config.yaml
positions: "learned"
attn_scale: 0.168
batch_tokens: 65536
dataset: "wikipedia_en"
MLP neurons of a small language model. Each row is named by its layer, matrix (up: input weights) and neuron, and shows model dimensions 314-409. Each number is 200 + 30 x the weight over its row's rms, rounded and kept within 0 to 999.
A block is one neuron, or neurons of one layer that tend to fire together. After each block is what it responds to, as a language model described it from the Wikipedia text at the highest values.

L5.up731,153,213,201,220,188,172,268,225,186,255,210,137,203,231,223,251,180,226,235,202,228,171,182,155,191,205,234,165,237,218,252,172,172,209,160,170,200,201,221,199,198,227,220,199,241,239,205,233,244,153,178,197,183,194,192,233,195,144,202,185,238,142,205,217,211,162,163,242,238,184,192,204,201,161,229,238,197,194,227,230,215,237,231,196,151,226,193,240,189,226,207,171,212,161,166,182
L5.up847,209,218,203,183,161,204,186,240,170,206,184,201,147,204,167,212,169,193,265,191,195,222,205,222,219,208,144,218,191,219,252,219,229,252,236,181,238,158,135,194,222,195,229,178,172,196,228,211,225,158,166,174,201,117,230,207,209,190,209,183,184,229,185,197,173,203,194,165,168,176,208,224,198,153,226,169,143,202,159,267,226,252,247,186,207,180,212,218,202,201,206,209,157,215,193,149
L5.up1402,218,250,219,177,179,199,197,148,200,193,214,183,245,176,163,209,218,181,252,233,211,229,176,184,189,167,191,215,177,200,271,235,243,188,231,182,223,202,200,226,152,196,214,167,118,201,182,185,212,204,239,245,224,196,175,210,203,218,188,166,151,245,174,217,221,242,132,209,227,166,187,221,172,159,172,196,222,192,226,193,197,208,178,175,219,226,222,202,228,172,248,184,119,210,172,199
L5.up1874,228,187,225,210,184,167,217,230,218,169,189,187,189,211,220,226,214,227,181,218,249,193,213,189,183,212,239,225,192,187,192,188,172,197,188,214,198,161,246,225,211,195,207,223,229,210,210,177,253,165,219,178,251,177,207,126,256,232,217,202,199,177,225,224,193,208,218,210,241,188,212,211,191,202,206,187,234,143,155,227,153,226,184,182,199,243,257,224,165,243,226,229,143,170,174,152
L5.up1987,188,249,206,198,176,193,186,213,191,245,207,209,158,175,197,253,212,210,239,149,217,166,195,188,156,152,138,151,133,174,270,208,225,189,209,190,219,178,222,141,264,164,234,179,201,190,213,220,208,199,185,210,210,176,141,239,258,150,157,227,207,220,164,235,209,220,194,197,134,246,224,210,219,198,229,191,215,186,208,190,163,227,243,173,204,171,207,194,193,193,207,185,147,257,205,245
L5.up2033,196,210,192,176,230,178,173,225,189,156,231,186,227,197,142,179,172,214,125,156,167,167,141,233,182,143,177,225,187,131,154,199,215,203,206,210,180,203,176,192,204,202,183,191,228,232,209,230,186,176,236,219,180,190,175,197,223,193,216,192,183,200,130,208,197,175,236,175,189,243,193,240,159,138,209,192,248,205,214,208,197,183,208,194,279,223,245,267,190,209,186,191,228,185,197,193
L5.up2145,182,168,178,176,221,223,204,171,202,240,240,170,204,236,211,254,144,197,216,225,233,192,185,232,170,197,169,228,222,202,223,233,196,219,169,184,219,196,147,179,221,165,160,158,237,242,216,251,166,179,153,190,259,213,228,249,238,194,128,198,218,192,213,266,189,146,224,211,217,197,199,184,188,218,137,184,222,189,223,240,189,209,183,209,178,162,226,241,160,174,210,157,202,207,217,213
L5.up2342,210,188,234,219,243,220,188,227,210,201,200,198,198,167,187,206,136,236,211,218,190,204,233,186,201,192,212,184,191,130,151,188,199,164,192,195,213,225,208,156,206,214,168,154,151,157,197,184,222,213,207,214,219,251,200,237,226,171,246,205,230,173,239,152,220,220,211,166,173,192,188,196,199,175,164,208,171,172,162,226,230,225,198,174,192,156,273,235,217,184,161,136,181,197,162,188
Responds to: Mid-word fragments, esp. "ba"

L10.up560,135,201,218,222,282,212,165,194,214,130,166,141,199,120,244,182,204,250,222,224,183,173,186,180,167,198,222,266,176,181,197,206,197,175,233,181,127,214,248,220,192,172,139,183,214,216,178,184,226,207,178,210,186,188,160,178,179,238,210,226,190,247,252,229,242,181,196,149,180,231,200,147,203,199,229,213,184,170,182,184,104,216,169,179,224,203,157,211,197,178,217,179,173,174,204,198
L10.up564,159,181,195,136,209,187,175,244,233,213,192,185,188,226,211,169,177,190,273,208,283,239,219,194,200,128,223,222,224,154,211,208,238,202,215,185,218,225,244,165,229,196,182,144,212,190,164,217,177,214,154,201,184,172,187,207,270,238,120,183,226,209,215,235,211,174,222,199,190,187,199,163,211,223,201,195,224,197,177,248,170,219,156,185,227,177,204,236,195,166,165,165,226,193,213,250
L10.up2303,197,157,214,190,174,210,215,184,173,178,231,216,165,182,219,190,154,167,191,246,177,182,194,217,194,199,201,174,186,228,213,174,190,191,229,173,191,228,232,203,165,156,194,169,186,214,187,203,204,197,117,248,230,219,222,248,201,216,185,171,228,213,206,199,237,219,198,256,171,146,228,207,160,242,144,273,221,217,204,208,163,203,240,194,236,226,178,242,151,232,184,204,169,173,219,203
L10.up2547,246,199,182,214,248,196,263,244,224,169,199,227,182,214,169,173,179,208,207,160,181,155,216,207,169,206,250,168,194,238,231,216,192,266,221,223,205,234,224,204,145,236,203,213,194,208,112,180,170,169,245,205,215,200,138,180,207,185,149,140,248,205,212,215,214,210,146,204,180,198,211,163,168,168,213,240,229,214,188,182,169,185,148,214,215,216,276,155,140,217,219,163,196,192,255,232
Responds to: Mid-word fragments

L8.up336,215,201,186,219,245,193,167,197,209,203,194,206,185,202,205,132,178,211,258,172,219,139,212,187,145,190,185,156,220,188,266,186,190,212,227,200,218,152,110,158,197,200,156,284,222,227,253,183,234,176,199,217,193,182,196,222,237,173,153,184,219,224,187,186,228,169,214,176,212,210,242,248,175,147,198,144,191,204,247,202,178,214,244,173,202,225,163,157,169,221,231,230,231,206,219,263
L8.up2335,202,194,171,210,239,204,219,249,210,180,196,242,166,210,226,161,139,217,205,190,187,234,214,203,181,251,197,174,197,174,164,196,181,138,244,203,217,180,228,169,231,204,180,180,113,183,240,175,177,164,152,213,144,218,224,178,165,151,218,183,168,228,195,201,168,185,195,187,190,217,261,239,164,180,179,188,215,232,203,187,170,166,191,153,184,123,200,202,205,184,199,213,205,236,175,265
Responds to: Mid-word i-ending syllables

L10.up162,172,241,211,202,238,196,176,194,228,227,195,194,212,239,199,214,168,218,219,209,198,173,166,197,219,220,180,145,200,220,170,223,252,214,203,191,177,147,172,166,161,214,216,181,223,187,207,182,198,229,156,161,184,191,201,203,191,253,183,204,177,237,209,209,194,219,110,183,214,207,183,222,233,165,232,195,237,186,216,174,200,204,173,184,178,179,257,179,171,192,161,216,239,211,207,237
L10.up705,229,180,229,147,266,187,211,217,193,164,207,181,250,213,185,188,191,194,220,228,213,219,198,164,193,130,178,205,206,197,166,168,234,266,165,231,230,213,238,198,192,207,239,243,202,198,287,151,214,235,181,204,185,187,215,203,214,185,218,220,154,176,256,177,204,221,220,224,175,173,160,164,219,208,172,157,238,245,164,206,253,222,243,151,205,198,224,244,180,198,206,215,211,184,223,248
L10.up991,184,217,240,183,277,217,177,165,253,246,206,174,189,195,185,181,189,214,176,202,197,172,222,203,236,215,202,185,301,181,228,205,217,204,191,205,178,202,167,221,251,152,182,144,221,222,276,167,221,256,187,188,209,201,171,262,244,236,261,216,211,178,230,177,222,157,196,182,224,230,212,190,195,213,241,246,217,203,213,186,188,231,189,183,184,156,224,210,197,178,168,252,238,196,132,196
L10.up1078,209,244,234,183,253,175,192,218,232,153,225,203,149,213,189,197,152,232,209,170,236,217,198,178,250,134,151,115,215,206,231,185,212,220,226,240,221,169,241,232,183,211,206,228,199,202,171,129,173,218,215,232,191,198,186,191,245,186,207,219,213,150,247,239,205,285,170,192,229,190,182,185,179,243,237,174,204,224,211,216,202,236,198,197,227,217,213,199,160,111,167,232,245,206,216,263
Responds to: Prenominal modifiers before nouns

L5.up136,191,181,205,218,190,201,194,233,189,245,183,218,200,233,217,211,257,197,217,211,214,169,191,188,187,169,192,160,212,162,204,239,233,178,200,213,158,211,201,229,170,213,195,164,205,241,220,217,161,162,161,123,216,179,236,147,250,210,237,163,130,196,191,176,195,198,192,256,177,257,238,130,233,209,194,167,257,229,178,198,256,235,160,215,180,216,164,207,195,201,240,227,202,196,257,196
L5.up1081,145,224,235,189,209,133,217,174,162,141,137,207,213,246,159,192,225,239,224,189,183,181,206,177,192,208,146,215,147,242,215,197,212,240,205,208,177,222,197,157,197,184,191,230,215,171,242,200,233,235,311,195,193,179,172,231,210,247,113,184,234,233,200,214,230,203,205,130,215,223,223,268,202,218,187,227,236,188,181,133,187,192,173,189,193,171,206,212,146,213,180,216,204,199,257,222
L5.up1467,228,182,265,178,246,183,213,175,200,191,193,237,208,200,226,220,196,197,157,218,192,177,192,244,177,215,177,197,176,184,219,199,222,221,189,205,139,201,188,206,173,209,174,187,247,258,189,186,239,254,190,263,254,209,225,162,126,208,187,186,167,205,165,195,183,204,188,200,190,144,226,191,214,212,241,190,136,207,198,185,208,152,213,141,158,209,194,216,166,234,224,195,202,168,186,202
L5.up2121,185,174,161,216,221,196,206,199,209,186,183,215,220,187,224,232,219,244,269,225,187,190,191,168,223,225,213,228,216,195,237,205,217,202,220,246,220,198,230,210,193,185,154,168,180,168,238,200,233,222,218,218,172,141,182,161,208,197,155,161,161,190,144,234,225,180,249,250,233,183,217,215,196,202,218,192,188,158,181,169,201,204,161,186,157,202,190,218,197,191,214,175,247,188,163,196
L5.up2347,163,210,152,193,234,163,230,218,169,233,227,208,234,190,170,235,117,211,230,176,206,206,158,174,181,225,170,195,163,193,181,258,195,202,175,202,189,154,263,202,205,175,195,209,236,240,163,196,231,193,166,188,212,212,152,188,226,244,201,173,164,228,198,214,259,229,237,197,194,208,159,212,172,154,181,210,158,219,209,227,212,206,175,216,194,237,200,183,248,155,166,177,187,198,223,257
L5.up2489,242,206,194,195,236,186,201,202,219,142,234,168,180,204,165,163,185,157,228,185,212,166,245,200,203,189,207,193,217,224,205,200,188,179,182,200,223,189,232,143,170,219,175,150,177,228,228,171,239,232,186,213,267,173,230,232,218,201,227,181,198,185,181,258,198,248,191,141,212,247,188,255,207,216,94,202,213,174,175,224,146,261,160,218,222,176,167,197,184,250,204,192,227,207,177,198
L5.up2625,218,172,206,269,210,166,193,214,213,191,179,206,186,242,199,213,190,229,135,235,194,168,244,237,228,211,218,132,115,186,174,174,234,220,237,220,197,209,285,142,211,232,183,185,223,276,204,209,206,231,227,207,234,214,184,142,163,265,182,184,167,164,235,164,176,224,198,226,200,144,211,193,223,181,174,255,195,169,230,219,202,192,187,174,190,185,141,207,170,237,206,213,167,231,174,175
L5.up2642,202,162,183,239,221,191,178,250,203,168,198,203,233,219,204,199,207,180,181,253,249,183,198,203,175,200,211,199,183,151,189,188,218,220,246,229,164,158,197,230,194,162,241,223,188,227,219,181,229,256,231,193,164,243,235,202,172,195,173,172,193,215,212,167,171,188,160,148,211,202,243,212,239,151,160,155,247,210,220,187,195,192,178,189,265,157,137,269,173,310,142,148,192,147,242,224
Responds to: Mid-word fragment pieces

L10.up214,230,246,184,180,213,190,218,209,217,220,227,174,171,205,209,264,161,186,174,189,191,238,222,189,179,160,246,234,213,157,192,172,237,160,178,228,197,201,253,186,255,270,167,177,197,177,226,215,198,169,224,210,218,190,182,150,171,151,164,196,178,158,205,203,222,198,214,135,199,242,208,221,207,180,197,199,128,199,239,206,190,239,167,190,225,183,150,240,239,194,204,213,216,212,242,233
L10.up361,199,213,274,228,208,162,210,263,183,193,217,216,189,230,187,192,218,175,185,140,176,193,215,168,204,149,252,194,159,199,215,151,184,223,224,212,215,217,229,235,171,198,193,154,193,182,197,193,219,184,204,219,202,171,218,187,201,213,213,178,219,163,263,200,168,191,143,188,127,159,205,158,225,147,219,194,228,202,192,214,249,204,200,197,179,221,186,169,171,191,250,167,169,214,217,165
L10.up2040,218,212,182,124,216,209,173,201,209,213,217,98,220,170,170,218,191,178,204,154,181,225,196,215,243,175,212,197,221,229,231,207,207,195,237,203,160,181,190,206,241,198,269,176,211,197,224,170,180,279,207,207,242,147,147,186,163,164,181,250,194,231,227,177,251,218,183,190,180,209,128,188,150,145,175,128,195,206,241,209,174,229,169,196,193,211,195,174,208,254,169,210,233,212,188,208
L10.up2509,212,191,213,184,160,127,190,213,192,178,198,218,196,178,227,208,244,179,199,164,221,225,181,210,206,189,248,226,161,182,218,125,214,168,241,206,157,172,206,175,203,165,169,169,216,168,213,214,183,265,255,175,227,170,151,196,186,239,234,211,239,208,190,211,202,228,191,174,197,162,206,231,228,186,197,192,214,216,136,215,184,237,204,204,239,252,164,160,186,200,247,178,221,207,204,174
Responds to: Era and section-heading openers

L5.up143,234,251,164,190,217,164,132,224,201,166,206,190,173,208,204,207,185,249,190,157,245,225,180,218,215,190,210,186,186,232,176,219,210,257,227,218,190,228,189,212,225,177,187,126,154,260,194,218,214,179,209,168,221,193,179,224,236,200,172,211,189,229,202,165,155,206,220,177,183,236,201,236,230,166,173,220,120,222,209,189,156,150,223,193,205,159,150,169,230,170,270,229,178,202,209,194
L5.up601,214,167,208,171,185,263,188,187,216,181,121,173,229,177,213,205,228,235,159,196,222,200,228,232,155,121,250,200,233,211,211,199,153,150,203,216,161,139,196,178,171,205,145,187,181,195,254,185,207,229,172,196,179,122,234,189,183,231,159,215,212,168,214,217,210,208,237,219,183,202,192,222,210,191,206,213,200,230,230,253,203,198,204,190,184,181,157,218,193,216,196,208,210,233,203,178
L5.up850,228,209,219,188,220,150,198,177,223,237,215,128,206,199,191,139,153,202,153,155,173,197,207,180,221,195,214,175,207,159,228,204,185,215,235,158,231,215,195,174,226,202,223,183,193,168,199,167,186,187,227,193,150,204,260,227,167,198,223,200,186,260,195,121,180,231,192,237,257,204,243,191,179,194,252,216,223,225,159,184,241,208,182,206,199,216,237,202,189,260,184,193,219,193,223,244
L5.up1504,220,232,212,188,188,232,244,187,231,212,228,228,215,239,131,238,221,263,200,145,238,193,196,207,187,205,229,115,181,147,184,224,220,235,191,179,227,178,245,257,256,228,156,152,194,182,219,197,223,196,205,202,206,172,192,206,216,231,198,186,181,206,187,176,169,198,190,143,139,194,238,211,190,233,180,223,124,245,231,174,166,220,235,154,151,151,165,225,137,194,207,240,222,186,221,186
L5.up1802,201,219,170,148,171,199,193,146,188,200,209,164,139,169,160,189,202,186,195,205,176,180,225,182,234,202,221,217,196,160,243,167,220,217,196,121,175,196,205,231,198,209,169,209,162,179,185,211,181,269,223,205,239,253,237,193,186,192,221,200,175,204,125,183,191,198,221,172,158,238,235,219,176,201,201,236,104,211,227,199,179,220,211,196,183,203,172,166,222,180,216,219,227,171,166,170
L5.up2089,236,205,175,177,193,203,221,175,164,186,198,210,185,214,229,181,189,238,172,198,247,212,182,211,225,147,214,238,267,139,189,214,127,203,186,209,165,216,193,166,245,215,172,215,168,239,170,202,146,196,102,162,145,173,208,178,184,229,191,206,236,175,227,194,187,232,223,201,165,233,219,190,207,220,219,232,194,223,223,204,228,217,197,229,229,149,122,170,262,199,197,205,276,220,206,182
L5.up2639,167,215,149,209,221,171,164,137,169,242,237,186,204,211,170,205,215,252,223,210,218,233,238,211,177,202,142,179,267,191,233,157,192,234,218,186,181,208,203,192,192,207,155,248,233,248,208,149,217,197,231,160,188,206,200,204,192,203,223,188,243,206,167,177,146,199,259,201,159,226,188,217,166,232,207,217,194,170,235,150,195,171,116,225,165,218,166,171,193,186,177,209,176,177,149,155
L5.up2650,226,195,212,189,187,174,190,146,186,170,215,186,161,223,191,200,309,233,169,207,204,236,203,208,177,211,210,153,188,221,177,200,225,190,253,180,206,195,137,218,213,196,211,189,181,235,202,214,240,214,165,180,199,172,231,187,203,238,204,157,251,151,177,134,259,263,208,172,224,194,191,196,171,162,170,242,217,168,229,266,178,192,248,208,172,153,204,227,207,237,242,175,185,250,219,204
Responds to: Modifier after "the"

L10.up260,180,183,162,197,174,202,202,239,227,202,233,185,190,168,231,134,171,199,164,231,195,249,213,155,221,200,204,256,186,181,257,175,137,165,180,203,204,216,174,169,174,180,219,226,170,216,168,222,221,205,191,254,187,222,203,140,248,227,216,211,221,242,182,185,218,200,177,196,167,207,205,210,252,213,198,175,255,162,220,238,198,182,207,196,243,142,257,220,244,159,144,238,166,241,221,195
L10.up1316,161,147,218,210,235,203,188,206,228,188,217,173,157,228,238,151,125,181,176,230,219,218,229,156,215,150,191,218,199,123,175,218,168,234,167,149,254,185,197,201,182,200,212,158,177,206,207,195,157,199,249,190,157,232,193,240,217,231,217,189,245,243,208,197,204,201,229,204,207,191,197,173,193,182,243,193,180,177,235,265,237,108,218,215,186,197,223,226,170,148,223,223,180,258,152,192
L10.up1568,170,174,213,216,230,217,224,239,209,212,152,161,208,189,164,234,217,139,239,201,212,178,176,160,273,219,227,161,229,151,156,222,207,225,199,234,213,137,194,234,211,191,206,178,133,225,186,174,210,229,236,208,197,277,234,185,236,191,225,155,210,220,215,183,229,236,205,172,223,240,239,245,189,167,234,171,201,131,191,195,177,164,182,199,185,182,203,223,226,242,206,209,211,254,177,194
L10.up1855,177,188,139,216,187,206,280,258,235,171,180,192,193,162,226,155,148,180,207,214,192,190,225,182,161,157,213,204,192,234,149,197,161,185,192,158,199,181,161,213,207,226,215,165,202,235,144,214,174,200,207,238,226,244,260,242,275,151,151,166,169,212,194,212,182,173,212,131,204,184,246,229,166,185,254,202,225,191,181,161,173,218,208,236,189,163,189,199,199,239,201,223,222,230,256,201
Responds to: Italian-style name subwords

L8.up2272,215,229,187,212,210,196,207,200,191,224,218,227,138,180,180,209,199,212,216,220,215,181,164,250,205,170,221,188,214,178,201,230,226,212,200,202,225,210,224,204,167,195,241,200,215,179,232,205,205,174,164,221,191,181,166,241,191,214,202,193,175,206,217,139,206,215,167,150,164,225,224,222,187,180,138,195,221,217,252,215,210,174,247,173,234,197,211,200,140,218,248,226,126,186,160,168
L8.up2673,196,227,221,219,163,214,208,242,181,176,192,223,165,229,185,174,178,211,198,208,251,207,213,189,210,259,212,189,254,148,241,149,225,187,196,168,218,188,242,236,168,193,189,127,205,230,237,131,262,212,212,170,180,219,193,171,183,209,255,186,171,199,204,186,179,198,171,182,207,217,208,217,169,223,224,203,203,179,227,158,228,236,189,210,166,155,194,187,158,220,156,218,204,205,189,175
Responds to: Prefixed and hyphenated word middles

L5.up263,137,179,184,150,221,150,174,182,122,194,184,175,194,192,203,148,207,203,157,180,203,230,226,196,166,210,243,172,210,206,177,232,219,167,220,246,213,164,187,205,183,162,147,262,252,183,181,212,188,243,220,216,232,265,193,188,193,232,198,189,206,257,178,219,194,198,180,181,213,212,186,207,206,223,169,200,196,240,187,212,244,188,245,223,232,205,180,184,210,186,245,214,219,181,242,220
L5.up655,204,171,192,140,248,204,178,223,187,239,154,177,171,204,178,228,184,167,216,217,237,144,233,218,245,248,185,211,202,140,196,161,245,220,253,223,184,162,156,214,165,176,230,174,186,229,211,222,224,219,206,150,180,223,262,156,178,241,170,203,249,200,178,249,201,183,208,253,214,208,237,221,173,218,146,199,186,194,247,222,214,214,228,208,169,209,219,247,205,205,210,188,230,166,231,178
L5.up735,184,140,162,150,226,240,237,218,194,164,221,195,214,190,203,194,199,232,190,170,228,203,175,180,205,203,220,177,170,171,199,230,230,206,204,131,209,201,222,275,182,184,175,175,230,152,206,175,201,208,217,210,217,211,175,161,166,253,168,204,213,222,179,202,176,185,248,174,159,287,209,184,218,212,217,195,176,203,235,234,161,197,261,240,190,194,199,215,217,212,219,204,202,142,190,159
L5.up1020,261,209,168,217,222,198,224,199,202,200,168,163,206,183,163,251,234,178,166,249,169,139,207,242,169,212,188,228,164,180,250,222,196,236,213,184,239,215,176,163,198,219,216,197,171,212,197,150,242,195,178,225,218,251,199,180,229,209,223,184,206,163,206,221,189,196,212,160,145,230,205,210,199,228,186,212,212,242,262,226,187,189,273,234,162,179,250,199,188,229,197,225,188,174,168,206
L5.up1354,192,218,190,206,163,198,232,172,154,175,248,197,225,189,253,185,230,211,226,196,172,128,196,238,245,198,198,150,181,167,251,195,227,249,251,159,173,198,237,233,205,182,223,175,207,173,209,207,230,171,177,187,209,200,181,174,218,211,157,163,225,188,227,225,224,197,176,180,166,185,201,166,264,143,229,178,203,179,213,186,183,175,243,180,136,239,201,224,213,214,234,218,192,201,153,144
L5.up1614,231,247,161,224,202,185,160,183,163,193,208,155,198,223,180,142,177,186,245,235,221,172,267,191,237,144,192,166,240,223,164,174,242,210,195,213,189,188,217,213,210,231,121,222,219,200,225,205,225,249,218,183,236,189,187,229,180,224,173,204,203,254,248,220,197,217,183,184,190,204,244,192,199,230,166,230,176,193,219,212,146,185,177,172,219,191,174,197,176,216,214,236,202,163,233,234
L5.up1926,186,223,235,160,235,136,194,224,198,192,214,177,121,252,162,130,225,183,180,225,189,176,176,163,224,224,157,178,208,162,219,198,243,200,176,149,180,159,189,222,164,169,202,171,261,199,193,213,198,195,179,155,184,236,128,159,185,188,226,209,236,197,196,228,226,227,186,184,158,202,170,230,224,200,197,240,223,152,237,163,232,200,200,189,156,230,214,188,224,182,182,248,156,227,171,198
L5.up2398,235,190,229,169,192,157,201,198,187,184,204,184,175,209,209,190,141,173,174,242,200,171,242,235,210,185,207,130,222,155,244,187,239,230,167,206,186,180,150,207,209,237,170,159,227,159,218,209,234,200,210,256,174,202,176,159,228,235,179,204,232,167,185,196,187,200,173,171,160,231,186,168,213,197,211,216,150,209,244,189,191,219,264,218,216,189,223,194,254,160,197,196,193,206,160,177
Responds to: Adjective after a determiner

L8.up1364,227,234,182,174,171,225,179,218,201,152,220,163,215,188,179,228,229,230,154,152,234,201,255,170,142,224,190,181,157,195,204,250,153,200,174,190,165,234,233,236,210,182,171,186,174,268,184,240,169,203,170,205,201,233,173,215,192,160,242,185,205,277,157,195,202,197,193,246,226,283,202,257,194,237,202,199,206,205,254,216,212,223,259,176,195,148,206,186,177,228,183,207,219,208,196,148
L8.up2039,228,168,164,242,165,171,163,216,194,138,191,216,192,199,214,225,217,228,208,141,181,147,184,220,195,182,269,206,223,188,225,269,187,188,159,209,187,213,197,187,179,157,186,194,249,229,172,196,203,197,225,161,207,187,168,203,213,187,194,147,194,182,184,148,156,222,214,212,173,238,187,177,183,194,182,225,183,230,194,240,189,277,233,165,236,205,169,228,207,167,227,222,221,200,219,281
Responds to: Proper-name continuation tokens

L8.up735,203,202,268,185,230,151,186,206,186,200,175,155,192,228,189,201,207,207,222,182,187,182,178,216,237,232,176,157,197,98,221,232,193,198,219,179,138,196,207,202,224,166,127,153,219,218,246,221,197,221,188,258,152,213,164,246,196,173,248,178,246,166,213,153,174,206,170,190,210,227,222,215,247,222,232,230,183,203,242,203,246,181,175,216,149,178,165,187,241,204,154,233,208,188,147,183
L8.up882,191,228,159,192,253,154,187,226,209,231,192,171,183,201,200,201,217,190,169,187,192,189,252,231,237,202,207,169,240,139,223,210,206,204,218,234,191,235,254,181,218,236,160,222,224,204,178,225,226,198,197,192,177,228,173,163,209,198,255,202,184,187,230,205,160,240,203,156,243,220,184,204,228,233,200,222,234,142,235,232,182,212,163,265,218,209,174,174,189,173,168,190,275,197,207,165
Responds to: Noun-phrase modifiers after articles